{
  "activation": "relu",
  "optimizer": "adam_atan2",
  "lr": 0.00121
}
MLP neurons of a small language model. Each row is named by its layer, matrix (down: output weights) and neuron, and shows model dimensions 160-319. Each number is 500 + 40 x the weight over its row's rms, rounded and kept within 0 to 999. Numbers have three digits each.
A block is one neuron, or neurons of one layer that tend to fire together. Before each block is what it responds to, as a language model described it from the Wikipedia text at the highest values.

Description: Possessive markers and determiners
L13.down503:553477543502572420512505426576506631465570516481495392368534448462434413462493443467500433377545475441492565523489511551459513494495575483522525415475536538534516476565475454524514511555498460444456532510508461479552480418504515416472507522474499483516438529501534525516495480518448518501561557580461502516462479477526441523458491531422457430525551527491482541518498572489482525464517545545558403476552446518507525498545519523453544586489553523466487524507512431452504556580500548
L13.down786:557473481481497470377492531491432494491514562447604481565463489451508525497502510534489548561499508543494434487452512507496473459489447552483554433497515468516449560548526503458491527514523463497536542534490589568603469485507534502501493531496515538489476456500549498476488536497467412490525428505463471450487576426497578507495469460502507570543516502487451449471468505489540493539524546468475460516478491475509516509513479524514502516537412528475515457542505558513511456560508436
L13.down798:580463491554567524403481555495533452537477509478534420493445454536524555492507444513571496606468528509577465551515484549454472531466514592467471515524476438521425589518502498570481495499525472495433491580495533477529513468518463494515548525532527565503473462563503500472474558503478516554432430437484470466441532423469536425513490502535512571497472419486553493505546440462492525499519515504447469443508515455544519557516522480507528492521527483462509424576472502510516516529504454
L13.down877:383478527461492501434513539558499584478619475405476498526491442485537491485509442466504451425491484439546511494521517539473486481501539550553548499499447489548529520467479451437505485602600481460503455545529497484563430498508483521528525537464495552528400502527456453503434487535506478516521485489446499486537502541505563473530484553485494494468484526510492481505465478494544523491523458486508556518500472428511553519478472489527483512530483496461474579535474490486528532521452539
L13.down944:494474495540545552525488515455519458439501503464498532488516494519458557539483419472491469417512491537483483435468502579552458415516498511443464484516513503522469561469456513549492465536531486462555493569466514503579456485511464523471498529556539509483517460465504522479476506497520467456452515467460492490566486452555540491527512504503442494559511478523410472536472542477559509480584476433501421479536454454518480477453528597527501489480493540462491458529544503575584493530548571
L13.down1201:475451463524509448419456509478471451489539547478548549535458484459447432509488517528556514430489475476462469511455450514459485471463448517546573410462500512538504490569484506439499503520549496487576543470517536479529461504487512450552491559438547561474534459495530514531500420443544417549502509567493521468490519505529531554505486427499505525521521525479500473426492513483490456567516539483464503526469505520478505501485466510455467593515511514459492525457439587547458460541512518
L13.down2049:472469489546476521496460495489561516539569537468537538438451483376378490501554492488540448452480529433561519486540450464551520490432537467511509490507541500540539457537513523503482484608523540492466466533502525534510487454543461479460530502495494560486467491506444498508517529515426498530501512503553550493464460534547456461420495512466510555485540480537609525510498534490506560479500486474516567486578510451515556439537497459447488599565534480458452516502474450507533470569535468
L13.down2171:512390477434437494495465511495512560494540548471484493561458489494488431487454483509534494458498422490501477511521506463500520457570454582555557453455481472557416452552459547475517512452541534477467604508550550513463409563492538452490453477442515506443527512454564462479487533551474506618556475516458483506426501462515517472434530459446462546500529464561502473478493479462515514476523530523488502554532474463467494517532497558553476526556527584488520447451467499561441473502492511

Description: Mid-word subword fragments
L13.down642:487522495455563481475515493460478512497526552464485598494483471480456484404459488430518512530507501499500535514460470486523462527570488557436512521525496502475476484546419555542526504573396509448481490516536445430469506524523543548599475573431520479448496495451460486502481524488501514489454587519485499418451524519484512481452529470500504460486613437451465485537496462504507509530549496507478466450429535606497531567477547462477460626450488487533552448530485569521428531452558488
L13.down1273:548494438529502512540460584409485513496494467530523516533439479465493528435521509428512492501533547485542524493455444536488444474427485483477516455518535504487576524507585541486507516471467522492508441513614536461503479480529483498537524407592482543449471492485466540509535556435539509528453538521476542466510526552553524495561450518589519483440478436477549504545467473531500516502402467484462554506539498475553519520501464543541481584522492502498561424517546502551495489533479522
L13.down1491:492570479544524473559486431539504501570436476493548488581450503493554486485566450467439504463561529528456534483429505495510445558521445520503463453439456454416447546510484482410495450506506477541532542453558474558476458446479546479536582518517478525498506447513459546553471480564464487505547559447508487527540519387555458418437537501513583483472562468514481494525494486492488570478462484492514509532530532461454532492489452546545551503565517479509572467500499457486457450508503520
L13.down1572:537497397485496508521532547482572494566545514517505556459454497537533565439466484499496491482458502524548547518510536426509553483431531599493477401544512494466495548468518510522423496507509433509471558486501489550510504447503465561521493557446552512492526515484569416553578540454514485454462450498459485580542548540415458466493471555451501470555501502486457492461564457509490464528544526524545514533441457489476516518561539443468515484450524533492551503513532560512538455505566523
L13.down2100:536525482551539553530488507511578459512557486508453495551458489517575517490503500406493436445511485474477453516514554472531433504486578486512452460510457509462534523545460518569539543464502507534481455481503524535473491555560537487483424510542530532546478528554456484508475500488481528549471434503480486490574610437564639450536526472532470457477454531467487496439539512512497509496527516462447422507541547490474525495519412573517467549472517544389505480594424415503526452478509452
L13.down2154:377470462529522482464476449522479489455517531499463500476524501555451452581566509454487474493568543548441472558499543513527452481527499464406545499427439608529416446518504487531426471528505487502540469566537465425528446455518567542514556474478551466511479483450505487430528527536480575597486548530486517451486515553478552426439539437552535484497531530523501549527528532508502463529487438508503535562441474451491475533543481448537440575475422480566494559499485478528514580502447461
L13.down2229:445446458425542529575519501511538505476517457441576551544518479513527452478422543516463455513527471508491499477520441564476492484475476426458514493547553478431484563513562498456557449586501420454510429483492500517512535543518502516518543474462526568548570549508486500507426553421413499432458573470399448433540463540424505524544497476462478528537524555540462539533520473520475486470501484475484501525549518556609547517467488535438489497482486530484487492509547499480491515453490526
L13.down2482:517502507506472461480547448519510542521542490501500526553447443552450497471584478433525514512541491560484519513486448431500435461600538449474536497498380499539528475514465530446534421504534468444530420391527535554494450452508546508519473455582483514580439470554488482519454469464478522422497542426514576471546487531536522533534558546501509454485503460571497463512533533553533472407440493470532535462555503510492484492556464535436479553543520511432548449462509453501506440592474523

Description: Possessive determiners
L10.down1481:481478501491508536454498530463405486510462575503514514498450477411513497452418551548528574553584541486477448500527476508488502535571478428506512492491440535546460454557481503477479475528415455525532545418439603487545472470496566507525429507425501546472483475493540532487503547488488483503516499536476494479528537489488512497512490484498478562533525472501393485519457475517556498480497565417551480545510512491496535475503462499472447495521508592445530490497494500587571513520415499
L10.down2303:509475540441486403432507504522439509520512558469509444548465481441503472486512497519493542535536510518517489500439472522474470501449440516458530477487542493527460425507585500445465487463515488488492526499488563532529492456494525481429440516475515557465531438444582501461469492466430488547553446530486530443517538426540555515448458528500569515546556453463512470409544499441527482538551531481507510535468484516467566500491538522526507526576462493488480513484495537552515452538515483

Description: Word-final subword completions
L5.down374:468516534503456485500473539569426531535497532537517508544479493507515539481482520549502507589481508568532398552527536530518532480515481509539453527574480473516500539481519487468525474564561457509484491523560528489556499480509455546586466406503583548513500504466509436475523518535525400494492465507463513504518546538551511486519505481556468476481464481443464454484426474473526496512502449532475462521490478542559506449548471530527490395464471535428436502536558554459528480514507482
L5.down492:525460541497565436445505518486500504402529499441535494487524518513463481536608554545451486466496507413529537590532508500465474463527530412502480497555499489530499473549493482519522482476568542455463552483519483527511528512524421486490491507448499517592478471488417449529488518461574477470487517411495558488449493491460514516519463530549489368526503517501532477534501511479471495572546555486582468553457535518496524504496568561477519553542525476492551525511519472477548481470555455
L5.down766:456498537498482517505469438521494483489486525437479579534468526517529473500508543514581467439431520514494520504559485469524514435422531542529529486528469466514501523518472401498457440506549509498485506419508526530511452455515454543520527477501506507599523572441539481489524536546495481568508490461396545433532472516455449496406463545506503416531518509514524513483461636542464474490504486468476538506488399457463507493441544557535512466511465454466506607486588563452522425524502511
L5.down1280:495569530450535495413482461507449498489511483544506478500489550475483506519590551480567455544530477464446464437546482491576486479506412539463517518489487548525432533527486352527456539478560469509493513450453484491529514443518496593442532480493508479510495566465536572446506552516454476474515566518499527494536465481472547529447531470481527444466459514508530464500516489511423431534490457427479518495495491500531499451467555526487520527475591496427512556494563454537495490484509536

Description: Word-initial V/P fragments
L5.down74:510583573489502506508432519473484496528535503518491483593481498512466551501488552532477490605484492485457512484436484536538475535485478534457495492490556554528513464510450524454520511543457530463529418524607442480502543519511558523482516542513484517468546496557451527543475469464482464529493504451490490443494452451531498538516559425471408615512463480591487457464459461487497480466495566497484496461575498466468574478518589524452495528463504566498531578491543493470519526533437523
L5.down1825:542509495554508561515509488469507496526493467573435520525514477471593595558472544575440488527544488550464474442513488532534415607452483530568478567472510507464492576522486437543519504570476446529521520487526517445521424509482493559456490489500490550501503475524508541467411546492452503420509490483458490546529495446533481527493454493591497515523443421413520504469459527519564486521537499464474533505545492519548471473510517482431481577479524539509464496468445550522524535526496415
L5.down1959:594512564518488512489437491557474484495454469516543543503533437512542493531477534502572534516499525476525473494528480526466509549433464470562470427527520503471503489481509488532480507546542433457544523446532500499465517435510552445442465532564471538525544457475469483460499507505513520515467519508509595533536524485559493450554390503444481510506421514505513476499468606594535564441491472530454481524551508507558446521497546490516461467431489465488517456487470500552514550490549465
L5.down2284:534511516453477439465398528519436415506497525454529541488572462513600473561484608457467485494504556517493445432548506473526459488486516560445530459502501463495462493540557511460464523539527437468462470511456496465531450379453532455540543586534466539491481540516532537390507588524467467461443535462428500533503555476502503475481462567437489483546446468523473476482484521524530587457477512459460530444576520496494464546475539537547469588430514548423533465603560443481480528503478484

Description: Possessive markers
L13.down257:535468526472462528426523490479441501482458484527514544554428479483541494512558555504531532578459499482476468533448555534498477449566526523442449470564525502558529552461565448491495481488490468519530432511512564550556481482548545531460497471524460523517419456499534508495456556469443411518584436566470522538543569411498521490482470525477543546548486471478511435491474524402468529520522493497406512507487550572540566462565528517563546428515488504441502525468536490503499476487545434
L13.down284:492495548498518414503541504499515492596526516417538548544469503443483498563562523532472521506518466564483448478431499517512437495499449475543526521510498442503508440488545511477497490536506482503476537498522515500553456448493489499473446579449476535538491414468502498479514473479526529496555487480445491502457553439538572549470500531553524531568511499463496438454499529471503438565531529497485428526477482546555530497485444531458496508530445544436496442495425548551538507504461508
L13.down867:562516526470467480429508491499435564507484498477568428528456509538533491538487522516485579563486450532490476564483507558534415482460504516502570463498608478542537531553540517487551533493535490450482552530507553488569492462522495487551472512544472521515487472489496540489485530449461463491518490466434466511467547418624595511504431526508512527541490518439459422443528525507519516520515513442511458519457512485487553442538517435512580515533517542503538514534465546520523447505521462
L13.down922:513522400568447444504506529462473444426505497515513439515467567553522480557493530586526468528495562557460564515537507551519564484578480496469562486492522529578474480512474495432563474507490507497509509478515533545538540474513522521557489504547475468504503457495457495536491511521402504472493519457455509549502516536463554521490471439445486460513472443475536556495528497475492561533475435504381465448452550480600527458473458523529486485501485506478465484494519471397499527570537457
L13.down932:503472475534515489451453528548513566474456481495479510513497522505483506518499429495542473442456418519439529550520540496488511553510502567497468545453476483484498519513504587513536493537507462548438498529544511456567565483504505522475490514515467454522533447517574532462498449465535514540535533452500518482502547511525590570456540494509479537474448478482524527530558510515477411572486459535459488609567447536503510459495456492485524484539534452495519441487511520552460528484514550
L13.down1305:576467507507444519388465525485478579537467434442527592558476529443520510495502462539490529448514478557462542496451536541466560470527474519548533443539547476546541555542490477543525545497553472464487494436496439449532448555508524495393484493548486521482481446477518516578473536427489529474577461419428500518512484475556519536481495547533519544407481483433475589438489549456496512515522535462504511569488478531525554465457513505449534578561527504479432557440500456500516470496530530
L13.down1551:498458495501484478459514447500545495472559522496522433473459422489565472500461499445508483611482568493494492535514533473504511527485409518479534474530511530476546513537453527551556549558512589514569506453552582464546469489562505534490490506523490524515487477489511431566550492487505452450425509497457452450509446480551580494499508458579438482491503438532462620515438508484535483512545438451539474563514490497510470506481489514474530538554456515514521497489519570459484542454477539
L13.down1647:573525537486502532470545490446447538506529529513495489472555478532532489507455504467519524428454533459510506495558477465489461479458471515487561531497451490486484547568546484422525492452452533474466525449564456579580568463516529497554425527469495471533506510538547485517525511509498617439486514571439494577506466466493536471542537401443439522531466482398462503434471479535557478501540555512514463452490496468478522464502474543478477479450543507502576485468542531498511515500488482

Description: "National" in proper names
L10.down2168:513518507454482546484546482558527595561504572492492499510518488570555525443417550463406478538458491464503460512473529459442542434565468524497459460464510535439464534525491440552461515506476503486495503510578564420412502514523538479495533505461492518500523438478518498474548482524497510504486531572490545463542521427560538574440503497464480481515477475483461533527455469509499515522482519472534476449441511481525494536508551504562601534492452527501461434487519524524502490483497499
L10.down2205:519489562507442495450452499488469528403464519504458529542485474476562474513496471515424534581532511522474492439506504514532525536498481558432431438518494482486457420489501495495519547472470531543506502540465437485494542518564457483475472505437476551474544545499567481436501496415517512479553432484452485569508575514496491463493511493495504543532447480496480519436440490566524485469428526447493424429433456429557520545517585566593480553493487544493519520493511505545537592444563465

Description: Relational "of the"/"in the"
L10.down1141:461467516512496567494498505477482556494535464451460565524445441480515518514489576505493504634500509542520405456432487510492494489559446544443469482468530510499453507529531480493509457511515504506486534530486487463528360511457519520549545533492493507493465486502587545538518529525465542466442490591418470597489474520480497476535480549522482485530509448491456532567523495469582472489498528447511477481458517484512493523478473510485457513450501449507535483471538593542526499516477487
L10.down1475:508472511503464522504442534518477588512617536467483526503544437503469494522526554509514458489524541617488431457469513473581561501523521517527553523447483422508514455468519477532525471499478472574479514460563532602577502506516488480491507505508543505455456455535499492485505528499500496481458511535473418492509521537526526440520578433507491418479511473477550481605499540448485471443491572465470524489484561471523480456438512495475473514409501452510480478456590497500532540442557548

Description: Preposition plus "the"
L13.down512:559449529487495436477542539471532604473491514499523486518453432474504547524415541477535478672451465450491447424503524535469461463513443558448438450505561448495424469502501490541521525506475489451513559517481553436458466516531546502496383514427488497556478490491495538436492628553510507524540482514457466493488484517490544519535513437520443521497566475491464510603452450474489453422555519529498493505443480511519520509470511464459474463511489485511528530514513586541538516448463511
L13.down646:501491501503460464496517532450525627475554559484528469543484448481513451475470511449495437616415474503473476420526525555487506450527426546489498449478513457467465516505463498549486529498546452503481535472480544462547428458559523501511487534470481539546508471465558504513486685514501493507550441513501423486453507510529530444533554424524455516540555410534454517524433564485507489423502564518475499515495510478499493474493467505500464492528539491505560506495556621531492452436518512
L13.down745:463478494447432552436497508516487558442548498495512476541501385467484506490547524504521441563483483508515484439483482602429497515516400581481505495515523460474519437552516500476477510481514427518468490517477536549468456461479574464513453524545491491497519439475532533414427580444450505567551479532518469482412471491495473477526506386486525528476557392502528438495449539514559430483525572530480589489550521438481525552476498458538483459511511523504525527531469533546488499445491508
L13.down1127:507491502511474471488521533428534601459554585507519480545467466497495452476484500444497443616397468510467500441542541538497505447510457560505475457495499457462483501500437503543478533495549462513483530471483548466556444442561518508491481531467494562529523468460550507510488680520487500474551440507496436469436515506508547456520561414516460506513557411524457526540428576484500492439520570527457498519493512473493477476484482509497463511527519487491557496496549623523512448437526515
L13.down1337:488454473488412508475492515466467512467528479474522480672470508518469424505520519627519543537490471492464458479501517531447473490507470551559455475517460432468589532557506506440470502419542443558487419548560519513485473449479510452562458496517509588442490487538505524504521448526514435584506454511481464508561513529529575510522539503527521438513520562558549476516474541554494501473535544522450543466506508497539504381578491450469493534498533587512521529510476481527457512452525509
L13.down2151:525519477533521468531556476494480513573464491494481575503519583498524442480485566522460529560597499569577456463452530510534566492514437473497474521481504481487558456484464525542443459490464502494504498528532512514486410469482461452559444556505485511501480532472536500568535522493486468506514512504422521470505523448500511490547507447498516489486469473533472466523494579540521484525479466494469484508571518465452464499507536530478501533525427478475512551559470567456426481461557540
L13.down2425:512461471494439470454497546431537575480558582506548478572446472481465468472518515517503476591435470498480502483523514568486473446556447600536503426485488431477524458556514509514477521472531451513494514508469553491535462458479517501512460486430504589503527439460548475521451571497514533538552416527463480478484486500551592495528531405474487516462544465514476486534478573466535481446535579530463541533484538458491468441528498489496476539556533496544561508507555559527492458507481471
L13.down2490:509471490492472464480516528439526623476553572496544463558474459480489453485479515475495439622420479507468472426537527529493498445533445561488481452489499467456481495487458490545469521487538456515495511479495555455552441448556522500507473506461493549548514464472554513510488672508492509498552439503489447475445507514512560446520577399520457509520554421544447518540423563474502476423523570519476494539479516468502493472496486490480466509529526471492564508502564612529480454456508507

Description: Determiner after causal preposition
L5.down970:532510547460496467492529493488425459518589490443507485602440520473447479532478470470501516490478514568497444453449489520532573568521445503553492460471472479559467508461420444539456479437511428511488571510552563432444475515537516530516524557480512487460587550470502530510422446476473482561514523467432467479513511475486440492496488488517458488539445517473477457454484446496503551510607546505492534529555477527509496534505544510515569534468541481524557569457478463561553525462541503
L5.down1245:466545419560476545500510499446461468436491506501522455551521542492533453502568504511436562563459493481511498502458484546521507576552538544543512519462519567523522535490546420479522484458499491478485502474472489526540550510563463544509517410444549553483479506495479463477496548456546472606561543421502457524599599463550564455524478471419587397481491571498492498500427518538427502492436495552459469504479557488492487507472568475520441507497461464527498533530474513498529491476469469
L5.down2033:513568493486453481486469455476533557468453520506465452520506469494589503518466504555518493530464493492483508516532477515482499520462483458546507579488549522445487491483498527522504509501491510487556533488541479558430409473462553542548532593500490591495475542485515430476503513545453477472499481424526509502454539526516520548522512504446478474499476400447467486454552507450475488433485529525503500453431506525520506587568520492534430443538454544547450468496491484492556545503479441
L5.down2094:534478550477534568545604468499581502484551542423510479453505494460544557472434504504505475492543425449525489504411569528551566405500518476483465473471509513524515490425473456500470440565474529434449549478474504479479471492458395477533534547464502485495462526478539515454477550463590549441503483552535507492450509524515509529500519514516462482582511455466506528536510436517520445512552504527483501455501473608544494493543550529500470580508537517460454499476481526503526526513504456

Description: Creative occupation nouns
L5.down63:515565538496506478491512481486547489531584468475466484513498591523568476487478511560423537547549536489495476460513546484550544509529408452461516517530490528549511455473549427482465502523455558488503537447565503516513487538461480503608404548495519461405527445588508549484489531458493463485513523512529518469463448456481439480547509527496516491554481526526407461554450451485536492501486503539537487502528542506523515466511438477494534558457458465517464536505441550532486531602529492
L5.down407:470516490501526551455505511488498483466493462524467516555482566519481428504484469451419532547512510508537411554557538576463576584486487526457493506436560476468506524551532462503453507497452549475590486494486455433542531417465545475498518524548504502419503489468536554538527475517542456531442528563520541516551512507470544537493508456553472443512462471550468435471533544514540534462446493493494504523512515468487578490478522530495588447488418540546542471472501486467542445532540506
L5.down757:466497522578463551468473479532499519581585494519568549505572478483477453425512404527501478543547443481529466552533510463431422463533445459456519517494511525483477552508455536471475466432442493451531482555555534416537484487509488530552435558529528490559452496523497522444461482471487569459438481509531437546480500522539449559501530484547512521461420489464464569509554495489533483491487589499463447450556561500511564519529520490583519504449544448509530461515461467606500523498499479
L5.down1359:487556539455490530542528478505521516496562505458538453557563584480504472457445499490520464502591608532503524517591573410543599536512488549443532457447456609458477455517522455519543508534460602486525517485509515489505509486506558486494477514453535491474579438564510585527529496531500473489508506541502510451463497538492480482525514502447499461465459512491525499485554518484496482562507538456474478473539546436523542531503476476432544527425450480450444484466520508553509513550537543

Description: Mid-name word pieces
L13.down311:529488520513467521496552470506472550516523427495567529570545503509600552535450552541489553504479518436450479462581503487547485526562537551493503519515495476542481500463486433475456510407515445505509506411458519414530437433543484389525553542546451561546507417477496564493483583474438452459450508525439585614443533480519430486542446483512523531519488476457493447504523495491431504491471500556478514517531519522553510552508531486479551448508520561493490444533544461509473510463527436
L13.down461:572435479556552593537541510540428493490439450398494567523451460512582488497470558457521530570496484518551499474547512474503453563482479547469535465496512454500490508491468483515404517554478433455567507460539439496500557516480542553477457527520530469567575417535472506516537541482524478446497478500472483488503541514517427465519439557468463542473449494485497446432475544532531550432495487478474509424518485460511522496534541490513524505504492516400527450516459427540470501560470563
L13.down1487:484526493526511457486507493472474422480522556455540540544473477531530507561466535515515494489445523592492476484529467525482495539484497474525480466485500476522547530520462496451426528482511464467604521463524516544514572413451473477433464507507549498462518471523468509511509588487473454529488466500436508543517509499466461441472462567453441525539450459443538491455493483561474458473519491462505540511482508476558490480555535577434525468522441614490456405505539466446477504464531571
L13.down1508:487518493497479461551471495549475500522503472473483546583468519431606565483520600483424497513497513508465514466486478490540456566480506513539563525473484526534542451522546482458513531494496454490517512449551506440482506516515469514472442475440428530527480516614499512468534435532499480529477542471499444547501481515487542577484471532561483435447471521494516459555505493486506409464525465476513551569481541549526495437438569545429552471514525494529481499564492488433472538516533491
L13.down1805:549423513542490468517494491552490455468472525446443485517446553499440602393446481519475540561519551532502474546509515470497538534461555531519499450450522449453497419449516470481547559500489461543466584491535506473476436457494513504453528566498457543436473421501525488474496525464494459449590483479538493526563559551470513503529515504551480508522574341422461512530444507486460484460433508443456566483546524518513548571507509516502459388515509470509479490466451497561514463486503519
L13.down1821:536492523498463450559492520504545502459461448546500470507506470443544420523452579493513516446575559500499502483516525495542428448518486511484459486489535491524494530460478502515462524523511522532549506464480541482550528426500459468519515491515599493522526520484495529553589524541543437495509447524441483516482521438521502531481497506494458501520484439527520467400468438509466458493426495521511470449492489476533582513516466570491509517526465534580537581529548481538450480482434542
L13.down1976:460517501479497515457497560519509449485458497517559442449533460513457477524531558480474475493562521534536555469556456572539558543478462491440486480511489535509535464549505474535492474520488531505431536501507533495428564445539513459517455526543442487524460417526413505548551494549521449555529494526447511519463489450459561498519526465600512492535512487484478547471524420529550474547499469485556523438542504530501556473500577440455487521550493514517518523437489475494548469409459484
L13.down2050:535488543547505497543405479536445444598513548446505473503448492466549469569467508489496546551467499528464524482519503460558422506510490481506485459463495481527556460525541449501467502505504463418506555476482499498460482487538481417490476547525491528549504555561515529422527447467526448442465562427484520523459528495501443483601501492463489460599470489477444517461461575527486539402518555515470554441485525448549506517552517469501545501475511486452553511576512540532508527564514513

Description: Word-initial "She" piece
L10.down715:576482515526509463480474392566459536501469535506575496506561505527491484523516559560492436536555486533517477479476522551481476464572430507507473492517468503541528475520498542510529521571528445489480530481529478504456471452490503483530440497511450514443533546543533443528494449467493438437558581475431536472531462532519526573524570493470488502654445503481480470490471591569444496443516563485467516481509487523480521406571471494485448484423539504490491434482478454508550519510535455
L10.down1385:494540572453520510427549490551486537570503491419542482510456501408547527492517489504560475596501473437498535550435422450475532516523459534430516566479531521513465527489525517520482521474588425483494569472528473571555459482500498497458521553477463522552512456472576535516542454412490465488438494485537508527510497517477508561441527579462517519510511485475488470430462432559506537542465514523469478441557478515491566489538530544541505473487468556567475477590506480460506534537555502

Description: Token after a name
L10.down379:440506528443434543446491452439469546536466507512527527514471507420488467575435493551497532469540547556468562549467491463497507506459482521489528531466440509507557531510569540489384543523503458546466519472444525475533459561485503461470493496494461516505525491517496498508511571523497531524510494506433545499533472440566476510512526480590531521431518431516414462444537531518480494521619562517464487570449481423472461452498447498516502576497517566441465534527539490569464515540458518
L10.down2278:435505583477485562528551512468460527518544533505514542462423509535497563480491480552445484519486547551437507542486487449593519528520494554508556572554534504516413527534448510583477497479567426534459458392504608524469500486560483509530506505615543517521520442446549506486483546501509530496533477466471564542487500492525391522489493526524499552507467482447533508486467522451556562522490515515531470540501523509589445497487480498575474491449409485500512511462545485478555512507525523